config.yaml
n_layer: 13
d_model: 192
n_head: 6
n_kv_head: 6
head_dim: 32
d_mlp: 512
vocab_size: 4096
activation: "geglu"
norm: "layernorm"
norm_place: "pre"
norm_eps: 1e-06
positions: "learned"
qk_norm: true
attn_scale: 0.177
bias: "all"
tie_embeddings: true
parallel_block: false
init: "normal"
init_std_qkv: 0.0604
init_std_o: 0.0118
init_std_up: 0.0604
init_std_down: 0.00725
optimizer: "muon"
lr: 0.0123
lr_mult_qkv: 0.7
lr_mult_down: 1.5
beta1: 0.95
lr_head: 0.00692
grad_clip: 1.0
warmup_steps: 0
schedule: "wsd"
decay_fraction: 0.578
decay_shape: "linear"
final_lr_fraction: 0.0
batch_tokens: 32768
seq_len: 256
doc_mask: false
train_tokens: 363800000
steps: 11103
dataset: "wikipedia_en"
MLP neurons of a small language model. Each row is named by its layer, matrix (down: output weights) and neuron, and shows model dimensions 80-175. Each number is 50 + 12 x the weight over its row's rms, rounded and kept within 0 to 99. A neuron's up and down rows have the sign that makes its largest values positive.
A block is one neuron, or neurons of one layer that tend to fire together. Before each block is what it responds to, as a language model described it from the Wikipedia text at the highest values.

Responds to: Opening quotation marks that start a quoted title, usually song or single names ("Borderline", "Hawa Hawa"), plus dollar signs before amounts and Mc/Mac name prefixes.
L2.down10:47 73 40 42 58 59 50 66 57 82 53 69 59 38 56 48 53 20 55 51 49 50 36 40 48 69 44 45 41 49 52 47 27 44 41 42 51 36 61 62 54 55 56 52 39 74 48 55 61 54 37 48 49 65 60 33 55 37 64 46 71 56 73 46 56 50 44 37 72 59 27 54 43 50 26 43 48 47 45 47 53 71 41 35 45 77 44 54 54 53 49 68 33 58 46 27
L2.down80:50 51 58 61 53 36 56 52 50 52 55 55 49 36 75 45 49 33 50 42 39 61 20 40 52 65 43 66 56 57 66 29 27 54 47 47 41 57 44 29 65 55 48 54 49 46 57 45 38 49 48 36 45 31 31 45 53 40 60 43 48 37 37 84 46 38 51 20 60 47 43 45 56 67 45 51 79 38 39 46 56 55 70 63 50 37 73 69 40 40 41 57 44 63 53 54
L2.down100:43 62 75 45 36 51 57 41 50 36 60 52 57 32 60 39 63 40 67 49 45 29 52 41 54 55 37 59 36 63 34 58 51 35 54 37 39 36 48 60 61 30 56 42 37 71 43 70 68 80 66 59 42 60 46 43 60 48 40 59 72 74 24 54 72 30 67 51 50 51 49 55 56 44 51 59 38 56 60 63 53 54 44 28 59 78 62 79 50 49 49 52 40 53 68 55
L2.down137:51 62 66 40 53 47 41 30 55 60 37 69 56 39 52 57 41 45 62 42 36 74 57 55 46 56 47 37 68 37 76 46 34 43 70 53 48 36 43 72 26 24 54 43 64 49 51 67 44 62 61 30 31 50 52 39 31 40 40 59 47 69 68 45 53 62 56 39 49 44 55 53 61 67 31 46 51 34 52 53 58 40 51 35 44 62 53 35 35 74 53 53 54 59 34 50
L2.down151:50 72 54 45 55 53 47 49 56 45 56 53 26 38 31 56 56 68 46 31 39 49 72 59 62 49 53 41 39 37 36 68 12 31 51 60 47 40 59 69 34 63 58 52 50 56 46 41 50 51 47 44 56 40 54 37 64 50 44 44 47 63 55 54 61 49 40 66 35 53 43 38 58 54 75 51 48 63 65 59 52 36 26 49 72 62 67 47 65 59 22 24 59 46 55 62
L2.down201:66 46 40 68 60 53 52 45 34 48 48 57 38 51 47 52 42 42 23 68 46 55 57 49 60 30 63 59 56 61 60 46 41 49 70 56 44 56 35 61 59 57 35 45 53 52 38 47 49 40 42 38 50 70 63 55 67 33 61 19 53 57 42 40 53 57 43 49 49 35 53 51 42 44 51 61 56 66 41 68 52 58 34 33 38 39 43 57 48 55 51 57 65 51 51 25
L2.down249:52 47 63 42 34 60 55 52 33 72 32 52 54 44 54 47 47 54 33 53 33 60 39 28 77 45 51 40 57 34 42 52 19 64 47 48 66 33 41 38 38 50 57 55 25 59 62 58 62 61 66 65 44 41 50 54 43 49 32 49 48 67 36 28 58 58 42 63 51 54 56 40 52 49 59 44 38 34 46 68 56 72 54 45 45 56 69 62 57 54 43 61 38 52 71 62
L2.down265:25 54 52 39 29 67 48 50 49 39 61 40 65 53 57 30 55 59 68 36 49 37 30 32 50 78 55 53 51 46 28 53 41 45 35 48 34 80 41 58 47 53 50 33 63 53 64 50 56 63 38 33 55 53 42 44 73 58 63 51 57 41 50 60 76 60 61 51 52 45 45 63 69 55 58 27 47 62 41 49 29 52 69 26 44 51 57 41 52 56 50 59 41 54 56 24
L2.down283:57 39 61 65 74 69 45 46 56 52 59 57 62 43 39 40 54 62 65 45 48 43 51 34 56 58 35 48 38 65 66 57 38 42 42 50 67 55 74 76 61 43 65 14 63 49 59 51 65 24 51 45 47 60 36 51 51 60 39 59 17 54 39 71 61 51 60 39 51 55 62 44 39 61 60 45 55 48 48 51 60 54 29 38 44 51 32 38 48 41 31 39 53 60 62 59
L2.down312:32 44 38 52 55 65 53 65 41 61 56 39 47 35 41 48 41 57 59 59 50 60 51 76 49 52 62 40 40 38 55 61 36 53 31 58 81 51 48 54 35 37 50 36 46 38 59 41 42 46 34 44 29 56 33 58 40 63 38 38 62 44 70 51 38 50 46 31 34 45 53 35 59 43 61 44 50 43 68 33 51 49 56 47 52 67 52 59 55 75 55 78 46 40 48 29
L2.down364:44 53 65 56 53 70 56 36 32 51 45 42 38 58 63 48 47 54 70 39 45 33 36 62 62 71 47 41 55 50 53 49 45 51 27 81 27 53 53 48 51 32 49 72 41 71 51 43 49 46 61 63 56 52 44 58 63 56 83 75 39 58 37 60 67 46 29 28 54 61 52 67 49 55 46 84 56 40 36 81 61 55 58 64 68 36 53 43 54 50 36 60 34 32 42 60
L2.down373:30 52 48 69 50 39 51 31 49 39 46 21 41 49 47 52 45 50 45 49 41 33 47 40 64 61 33 34 38 30 56 52 27 49 54 51 37 36 41 51 43 63 51 34 66 67 86 44 38 54 60 23 46 42 44 56 59 65 64 47 55 36 48 43 53 53 25 57 36 40 33 48 54 44 52 71 60 50 35 42 54 60 63 57 59 42 51 60 36 62 54 63 53 39 34 59
L2.down393:48 56 61 44 68 63 49 47 63 47 36 72 59 51 67 39 53 21 34 46 60 51 56 45 53 48 65 37 60 64 38 68 58 34 56 46 16 46 59 50 50 47 47 58 34 57 49 46 52 58 32 55 50 33 51 30 52 46 38 58 46 60 43 56 53 41 44 62 60 53 40 59 44 39 53 53 59 61 51 41 57 56 25 37 64 53 48 51 56 54 41 41 40 28 35 50
L2.down397:49 35 57 68 60 46 44 46 58 53 45 36 42 49 39 60 61 38 59 30 48 33 67 41 56 48 56 63 53 32 63 47 51 50 70 48 59 67 65 37 41 59 41 50 30 64 40 52 64 43 57 45 43 71 63 59 75 53 44 44 68 47 49 49 52 47 40 34 45 44 53 46 47 43 63 61 66 46 38 40 57 61 69 44 54 60 41 34 57 55 56 52 59 61 30 31
L2.down443:52 65 59 65 62 54 27 51 69 43 67 47 37 52 46 61 17 62 55 48 44 36 66 50 48 50 46 53 31 46 60 72 33 31 57 68 70 55 54 66 69 43 56 35 36 63 55 56 60 57 51 51 52 45 39 34 83 49 69 38 44 56 60 57 46 57 40 51 54 58 55 56 30 49 57 48 57 65 59 79 65 39 33 53 64 53 58 45 53 44 43 56 40 42 48 67
L2.down511:43 44 63 49 67 58 22 45 33 57 40 79 46 51 55 43 33 31 62 39 63 55 18 56 41 41 50 45 71 39 65 46 51 36 69 50 41 29 56 60 45 51 54 74 51 52 40 49 43 48 73 44 48 56 30 56 49 36 68 77 60 40 38 64 64 83 64 39 46 61 58 42 64 79 55 41 78 49 50 61 68 55 50 42 52 56 57 61 49 55 45 49 63 59 27 55

Responds to: Opening double quotes before a quoted word or title (a "psychotropic", "neck", "Pilot"); also first pieces of split words (con-stellation, f-ighter) and season years like 1997–98.
L7.down293:42 60 63 60 30 25 51 58 67 41 67 52 44 58 19 49 10 30 46 42 42 23 40 55 28 48 45 48 37 40 47 49 65 55 45 58 47 63 49 68 49 32 67 41 50 48 53 40 47 35 44 43 64 70 44 61 51 61 46 28 52 45 46 59 35 46 60 65 46 66 57 26 59 48 58 72 52 47 40 55 38 63 41 63 58 71 52 41 60 46 54 68 43 51 42 37

Responds to: Line-start hyphens opening a new infobox field in biography or spec lists (Party, Spouse, Cause of death), plus scattered mid-word pieces like ad in radical.
L7.down182:43 71 46 74 58 60 67 58 51 60 39 36 50 53 45 57 64 50 48 51 45 48 62 36 44 44 26 52 60 38 31 26 50 45 53 57 45 33 30 42 37 47 47 38 71 45 50 37 42 40 38 59 50 45 55 62 65 45 46 40 66 72 43 45 49 48 61 41 53 46 42 63 31 63 29 45 55 66 46 45 57 56 33 77 43 59 39 38 56 36 50 70 69 40 51 60

Responds to: Ranking or exclusive modifiers right after "the", such as only, first, most, top, and the pipe "|" that opens a table's header row after a section heading.
L2.down51:49 44 74 48 40 55 42 53 51 56 65 82 40 43 51 62 61 51 32 42 52 53 60 70 60 41 50 57 62 39 42 40 57 50 53 62 42 60 45 74 67 59 46 57 72 50 46 48 25 34 41 63 48 46 36 43 46 46 30 34 48 57 28 30 32 63 41 70 59 69 53 37 40 51 50 55 64 66 60 54 60 52 30 44 51 24 54 37 37 45 66 54 51 65 24 45
L2.down93:50 45 39 50 65 47 61 39 52 32 42 64 63 51 44 26 50 55 38 63 56 52 32 60 66 29 55 52 70 54 62 44 61 50 48 71 54 70 46 65 50 73 41 49 51 35 26 54 55 36 43 57 50 42 34 25 51 36 71 51 58 59 36 57 45 52 51 59 37 58 25 49 55 45 52 74 34 49 50 64 44 61 48 57 31 30 55 47 57 31 56 53 62 40 59 51
L2.down101:73 34 50 32 58 41 36 42 43 46 32 47 55 57 59 52 46 38 40 66 43 37 43 46 45 31 35 49 65 52 55 46 37 36 43 80 52 44 59 72 50 84 46 59 45 38 54 39 32 61 37 52 39 49 66 41 48 24 44 53 53 56 34 77 69 45 63 44 50 53 42 68 40 54 40 50 50 57 41 53 60 51 24 65 40 36 60 31 54 35 42 56 71 58 57 66
L2.down114:38 55 42 52 45 21 58 53 59 45 29 53 33 54 52 60 38 55 66 50 47 62 63 58 32 60 28 38 48 49 57 55 48 40 68 47 32 39 63 61 60 48 36 49 64 62 49 51 42 37 41 36 71 32 50 62 63 19 61 44 66 53 54 47 66 58 52 46 47 51 53 43 55 53 42 53 59 54 41 58 44 57 53 39 65 48 54 62 44 57 65 50 39 62 57 57
L2.down237:63 60 55 65 47 72 63 44 68 40 64 36 46 52 39 42 56 59 18 52 49 59 67 36 71 47 69 59 46 40 41 59 47 43 55 31 37 40 51 51 47 37 53 38 25 47 63 47 59 51 37 59 40 59 51 32 49 48 64 50 60 52 49 42 24 53 51 54 49 30 60 55 49 47 50 29 44 50 29 35 37 40 53 66 67 46 29 55 39 73 44 27 33 61 59 54
L2.down241:52 40 46 30 52 54 52 27 48 55 57 57 59 37 35 55 64 34 51 55 40 55 45 51 40 28 39 41 66 51 39 73 48 52 54 58 44 73 38 42 49 42 42 57 56 57 46 45 31 31 45 45 34 44 76 42 43 37 57 27 48 47 25 49 32 45 58 46 62 44 54 56 63 56 42 55 52 65 59 55 36 70 56 59 63 32 45 45 54 53 63 24 51 75 53 58
L2.down271:62 48 68 47 44 53 45 30 50 45 63 51 21 44 37 45 57 53 61 31 72 31 57 67 35 51 47 39 34 41 59 59 56 44 62 47 37 43 58 73 42 49 66 46 33 45 70 70 61 41 45 84 56 48 42 50 43 41 48 49 46 76 52 22 38 69 67 65 24 53 64 45 47 44 58 56 39 28 55 53 49 29 46 44 68 27 55 54 47 35 29 41 66 49 50 48
L2.down279:41 46 28 44 45 58 55 47 48 52 50 37 45 20 55 51 64 46 33 66 31 44 51 61 42 39 52 53 55 49 36 52 44 41 35 51 40 57 53 66 58 47 36 55 60 71 43 73 41 14 41 63 63 49 53 26 52 55 50 37 51 31 43 56 21 43 42 53 48 78 58 50 49 40 52 47 37 50 48 48 43 58 40 79 63 40 31 74 13 51 46 52 49 56 43 33
L2.down284:36 34 65 62 51 71 35 56 49 64 45 40 40 49 37 36 53 44 43 45 46 43 33 65 49 55 28 50 42 64 37 60 31 66 48 46 60 52 74 43 53 36 61 39 54 37 60 52 54 51 44 46 54 49 46 59 66 43 55 42 47 63 57 66 36 57 33 43 55 61 50 38 15 53 59 56 46 51 30 39 52 43 55 71 50 64 48 75 32 59 20 77 59 67 46 60
L2.down286:39 55 40 36 44 61 32 63 36 50 40 34 41 26 57 49 40 54 39 73 32 62 40 65 51 55 62 72 54 37 45 46 36 24 36 32 54 75 56 46 65 56 38 64 65 41 52 51 56 66 45 56 57 42 63 42 52 46 33 65 53 45 34 63 45 59 49 52 51 90 47 52 56 55 45 36 56 50 64 47 61 44 43 47 63 43 59 54 49 52 35 28 45 55 55 54
L2.down302:62 46 51 53 51 61 60 40 49 34 38 52 30 40 66 32 50 50 37 69 45 33 56 44 53 27 37 46 62 32 60 51 45 46 39 57 62 36 52 39 38 74 22 67 69 37 48 61 30 44 52 32 58 55 55 53 61 57 48 42 42 45 41 73 79 51 43 46 60 51 20 61 50 52 52 43 59 51 46 54 52 54 46 58 38 43 55 24 30 42 45 68 37 44 52 51
L2.down334:48 56 44 60 59 38 44 64 27 42 48 38 63 52 63 39 68 81 72 60 47 65 55 25 62 66 55 35 30 46 42 55 39 57 41 35 77 67 40 52 25 53 59 55 51 39 31 31 53 63 35 52 44 46 64 44 33 63 42 34 60 40 25 54 39 45 64 36 66 66 56 67 59 48 52 40 67 56 56 64 65 54 47 64 67 53 43 44 48 67 53 47 56 47 66 43
L2.down383:35 71 44 51 73 70 40 55 69 59 26 43 49 48 58 47 43 52 41 65 58 58 46 39 43 34 44 66 61 29 55 58 41 44 47 41 55 65 49 62 58 57 64 43 47 63 53 51 60 52 49 54 38 55 45 58 54 63 33 37 91 37 26 40 61 57 59 60 55 56 29 37 49 36 74 49 30 46 45 37 53 44 44 45 69 48 67 50 70 53 33 53 40 34 47 34
L2.down437:35 56 59 32 46 79 75 54 41 66 31 67 52 60 56 28 42 50 67 83 60 40 56 56 52 19 46 43 46 46 34 57 50 60 27 17 35 81 51 53 52 46 27 33 43 55 33 41 39 57 48 46 34 48 43 58 61 63 55 52 41 48 38 47 51 53 57 54 85 35 59 62 64 41 55 39 45 31 59 43 46 60 40 45 55 36 43 47 38 54 49 58 59 57 52 64
L2.down465:50 62 59 56 35 44 45 62 47 66 58 36 64 63 34 50 51 27 55 46 52 54 53 51 38 36 55 44 50 34 41 71 47 56 39 46 44 66 39 31 54 55 40 56 44 33 57 59 32 37 57 67 53 47 65 64 69 69 49 59 44 38 34 78 72 45 36 37 28 58 49 51 74 68 57 37 60 57 68 63 39 56 38 46 61 52 55 37 55 30 54 49 57 18 55 51
L2.down478:41 53 51 56 58 51 68 47 45 43 56 65 28 51 41 62 53 21 52 45 72 48 42 45 61 36 37 74 51 42 44 62 61 66 54 48 49 39 74 55 40 52 25 63 48 70 51 46 51 37 39 67 29 58 62 54 44 32 35 52 51 37 42 51 38 47 59 71 50 39 33 42 64 49 59 48 57 75 49 77 47 48 52 54 46 57 48 32 34 24 61 55 49 50 48 36

Responds to: Quantity or part-whole words right after an article or "as", usually followed by "of" or a hyphen, such as "as part of", "one of", "the first", "a three-day".
L9.down55:62 68 56 74 69 37 32 45 45 49 54 77 44 38 54 42 40 44 37 56 38 27 38 39 38 49 50 36 53 34 27 79 48 49 62 60 41 46 32 48 61 51 48 56 54 48 44 37 49 45 60 31 43 66 53 69 47 65 62 68 49 54 57 42 48 59 60 65 35 46 65 39 70 61 41 48 51 70 71 61 43 58 56 60 30 64 45 58 59 84 41 39 82 45 33 34
L9.down122:43 81 54 42 51 29 41 37 58 28 52 66 40 59 38 48 44 53 45 64 57 51 67 47 28 64 35 35 50 68 56 58 32 72 38 34 53 49 42 61 55 31 49 44 58 70 50 54 27 39 56 33 55 63 45 49 40 52 59 51 73 54 26 52 53 58 47 43 59 61 75 61 47 67 23 56 44 43 69 68 50 35 49 58 55 52 52 54 42 64 38 54 52 34 63 44
L9.down261:33 50 39 36 63 53 54 55 63 27 35 66 55 22 48 61 55 71 53 25 55 68 53 52 31 53 72 49 45 40 54 74 67 60 52 72 65 60 51 32 56 46 56 35 48 64 84 42 43 44 51 37 52 56 56 40 52 39 64 78 32 63 71 45 32 54 70 19 40 56 34 50 50 56 45 51 51 42 64 66 44 53 54 51 63 46 34 29 45 52 54 60 24 46 47 50
L9.down426:50 33 65 50 56 50 50 32 24 52 65 62 41 53 53 43 56 48 50 47 55 48 53 57 70 69 46 52 62 41 41 45 34 50 43 37 35 74 27 46 56 54 54 39 30 34 61 30 44 39 44 54 57 52 51 58 58 41 22 45 40 56 52 40 56 54 53 50 51 55 55 35 81 60 69 42 53 76 32 62 44 52 55 55 55 44 73 58 54 36 60 33 52 88 63 54

Responds to: Line-initial hyphen bullets in flattened infobox or list text, such as "- Country:", "- Cinematography:", "- 2022–2023"; weakly, table parentheses and census "were".
L2.down7:66 32 62 23 47 35 55 39 38 30 65 64 34 36 57 27 52 54 54 45 38 30 43 66 58 64 47 62 65 69 44 48 45 29 56 48 39 45 44 53 43 53 34 47 54 67 60 48 40 41 66 51 50 44 45 50 47 27 54 79 53 63 42 33 37 55 51 46 61 47 42 70 46 69 48 39 33 41 45 31 35 43 53 44 67 47 64 49 42 57 43 41 52 66 56 39
L2.down116:46 78 43 51 43 59 36 56 44 47 62 75 44 32 66 60 46 47 70 53 53 71 68 50 48 37 54 67 54 54 61 59 33 63 55 48 53 54 25 60 55 35 62 60 64 53 57 41 69 52 55 44 54 57 31 52 45 57 59 66 43 54 54 35 31 57 41 46 46 22 67 51 71 42 62 53 49 60 26 68 55 24 44 54 35 60 56 54 52 59 56 46 21 45 66 48
L2.down132:59 60 36 52 39 57 55 43 54 38 41 35 56 52 47 47 73 67 61 42 32 21 30 36 51 46 46 32 45 64 48 70 49 46 43 55 63 52 50 42 47 61 26 34 44 46 68 60 77 62 51 52 67 44 44 63 51 25 65 44 72 54 50 54 52 53 58 53 85 48 37 51 52 42 46 40 37 39 38 53 59 43 29 39 43 54 59 72 44 57 73 60 55 38 39 62
L2.down165:44 74 52 70 61 39 57 56 69 53 35 36 71 50 45 45 38 46 37 53 60 22 55 56 65 51 68 50 57 36 54 19 52 59 56 55 54 63 44 44 28 69 64 40 59 37 58 22 45 33 56 41 41 49 65 51 78 36 58 50 41 23 56 76 58 47 50 24 47 47 53 48 36 47 39 51 60 47 33 37 65 58 34 60 36 47 48 61 47 69 50 67 65 37 47 69
L2.down178:37 45 56 43 81 42 58 52 58 41 43 48 46 66 28 55 44 12 42 62 21 45 50 66 50 49 55 62 57 53 59 61 45 35 52 45 55 57 40 45 44 60 70 51 74 55 54 51 51 44 56 56 28 41 60 38 66 42 41 46 51 47 67 46 57 42 68 50 57 64 20 62 35 45 38 44 59 32 69 52 49 56 26 68 48 47 40 29 30 63 52 47 54 16 34 49
L2.down180:22 37 51 47 40 47 66 62 24 55 76 42 56 48 52 35 68 31 57 70 48 34 39 60 42 38 57 54 52 49 53 54 40 39 47 55 34 38 63 38 54 59 61 61 48 46 62 40 53 65 50 51 32 47 60 40 53 52 60 56 85 42 51 63 50 77 47 32 69 38 36 43 31 39 40 55 53 32 63 48 60 47 63 66 51 45 30 52 50 42 49 56 61 47 55 77
L2.down226:56 39 54 35 79 37 31 40 48 60 36 40 48 56 48 44 38 66 46 50 42 61 72 41 73 33 48 56 55 56 28 54 27 47 44 66 61 48 60 56 50 48 43 38 54 49 47 45 45 38 62 49 29 62 29 39 41 46 27 50 72 54 37 45 33 53 46 53 47 62 52 42 60 57 49 56 56 51 66 56 40 40 59 41 46 43 38 40 47 78 35 49 71 39 49 53
L2.down228:59 68 62 47 66 57 45 54 49 53 37 60 33 52 82 29 26 41 53 42 44 40 49 44 44 71 57 46 67 22 46 37 20 47 64 57 30 47 43 71 63 53 47 33 38 49 60 40 64 68 24 58 54 68 32 57 64 35 63 38 38 56 52 33 73 48 25 35 38 61 52 67 46 49 57 49 80 45 66 54 35 40 43 26 62 56 44 62 50 58 36 41 61 42 49 46
L2.down243:50 48 43 51 89 66 41 67 47 55 24 33 53 50 61 43 70 52 59 58 55 30 46 65 75 60 65 76 67 53 52 37 75 44 66 39 46 61 53 42 58 53 50 43 53 56 42 53 38 43 53 44 64 60 57 57 36 36 28 45 57 73 41 40 67 59 41 47 59 54 56 37 55 45 37 22 45 53 61 50 24 64 69 48 45 54 40 46 47 48 54 46 36 51 41 27
L2.down245:44 56 16 68 58 50 60 37 26 33 54 66 45 84 48 69 57 36 57 67 55 58 35 52 33 52 55 44 33 34 51 58 50 51 49 66 45 45 73 61 26 36 38 53 35 51 56 45 75 48 75 57 55 42 37 30 52 41 63 65 49 67 49 63 55 45 47 44 41 62 55 43 48 49 40 45 45 43 47 64 60 62 76 53 57 59 37 31 46 54 73 78 54 37 38 36
L2.down264:47 59 50 60 67 40 46 49 53 48 46 48 55 62 68 39 67 82 38 51 53 27 43 48 43 38 33 47 40 66 79 43 32 53 50 43 29 55 53 56 47 54 46 52 65 35 64 37 39 39 32 56 63 43 57 75 60 39 43 58 60 47 44 55 57 34 47 49 56 57 46 52 50 50 43 59 56 39 58 55 27 46 57 62 50 28 54 50 48 51 45 57 64 34 40 51
L2.down306:48 53 48 44 62 60 53 38 70 50 51 51 60 34 60 53 54 44 55 59 59 38 27 47 55 65 57 63 30 58 61 41 13 48 43 35 44 55 38 40 52 47 56 37 43 44 68 24 41 57 42 37 46 27 56 37 63 39 66 54 32 47 66 54 57 54 51 59 44 38 59 55 32 36 44 15 71 42 50 30 72 49 37 42 60 40 62 48 63 46 33 45 42 62 48 65
L2.down361:24 38 27 49 64 44 57 61 48 64 59 33 44 49 66 31 43 10 41 48 38 66 65 64 55 41 62 56 63 39 54 75 47 53 43 75 62 64 34 52 52 53 57 45 55 58 32 47 43 44 52 41 39 53 38 41 62 39 48 40 64 59 62 62 24 42 51 52 63 64 47 61 51 58 56 58 33 50 30 61 54 39 58 59 51 60 51 63 35 45 62 55 65 54 57 72
L2.down444:62 71 50 55 83 69 55 61 53 42 26 49 46 68 59 32 62 53 52 58 17 54 59 72 57 56 32 53 62 42 47 73 51 44 56 44 39 42 37 83 39 52 52 30 60 61 71 37 43 78 39 52 44 44 58 29 50 45 35 53 50 67 58 44 26 57 54 47 47 46 46 32 44 46 58 46 43 41 44 50 46 43 57 59 43 52 39 70 62 63 38 27 50 47 58 63
L2.down468:54 46 46 47 33 53 39 45 63 29 45 53 68 51 33 40 56 52 37 36 54 45 47 47 53 49 48 46 44 44 62 67 69 47 44 66 63 63 59 40 32 67 55 55 52 51 58 36 45 54 38 50 36 46 58 45 53 30 57 40 46 29 51 56 42 42 80 61 52 47 31 42 34 37 34 37 55 31 59 58 51 39 64 76 51 58 55 42 41 56 59 75 76 38 62 55
L2.down510:53 52 40 55 43 70 30 54 45 48 56 35 57 43 60 56 61 35 64 49 54 35 60 53 42 38 38 48 41 42 86 51 60 63 59 60 56 53 47 56 59 30 50 45 39 56 39 51 51 43 47 61 65 63 49 61 52 47 55 38 49 34 32 57 64 37 63 45 30 53 50 62 44 54 47 39 51 49 60 32 72 39 58 45 41 42 37 24 46 33 56 66 26 50 45 38

Responds to: Word-initial or mid-word pieces that begin a longer word or compound, e.g. high(lands), ge-omet-ric, new(spaper), Cat-hed-ral, plus infobox field names such as Area and Resting place.
L7.down227:33 40 32 63 40 57 52 56 45 24 65 45 53 35 21 46 36 46 43 30 67 57 58 68 41 50 48 39 56 52 43 59 63 46 55 65 53 45 41 45 50 38 85 64 54 38 45 30 53 33 65 33 52 55 71 46 21 51 34 33 64 52 61 43 62 46 65 56 79 55 72 57 52 32 57 46 54 55 46 50 61 42 49 36 72 37 56 57 47 56 36 47 28 59 53 38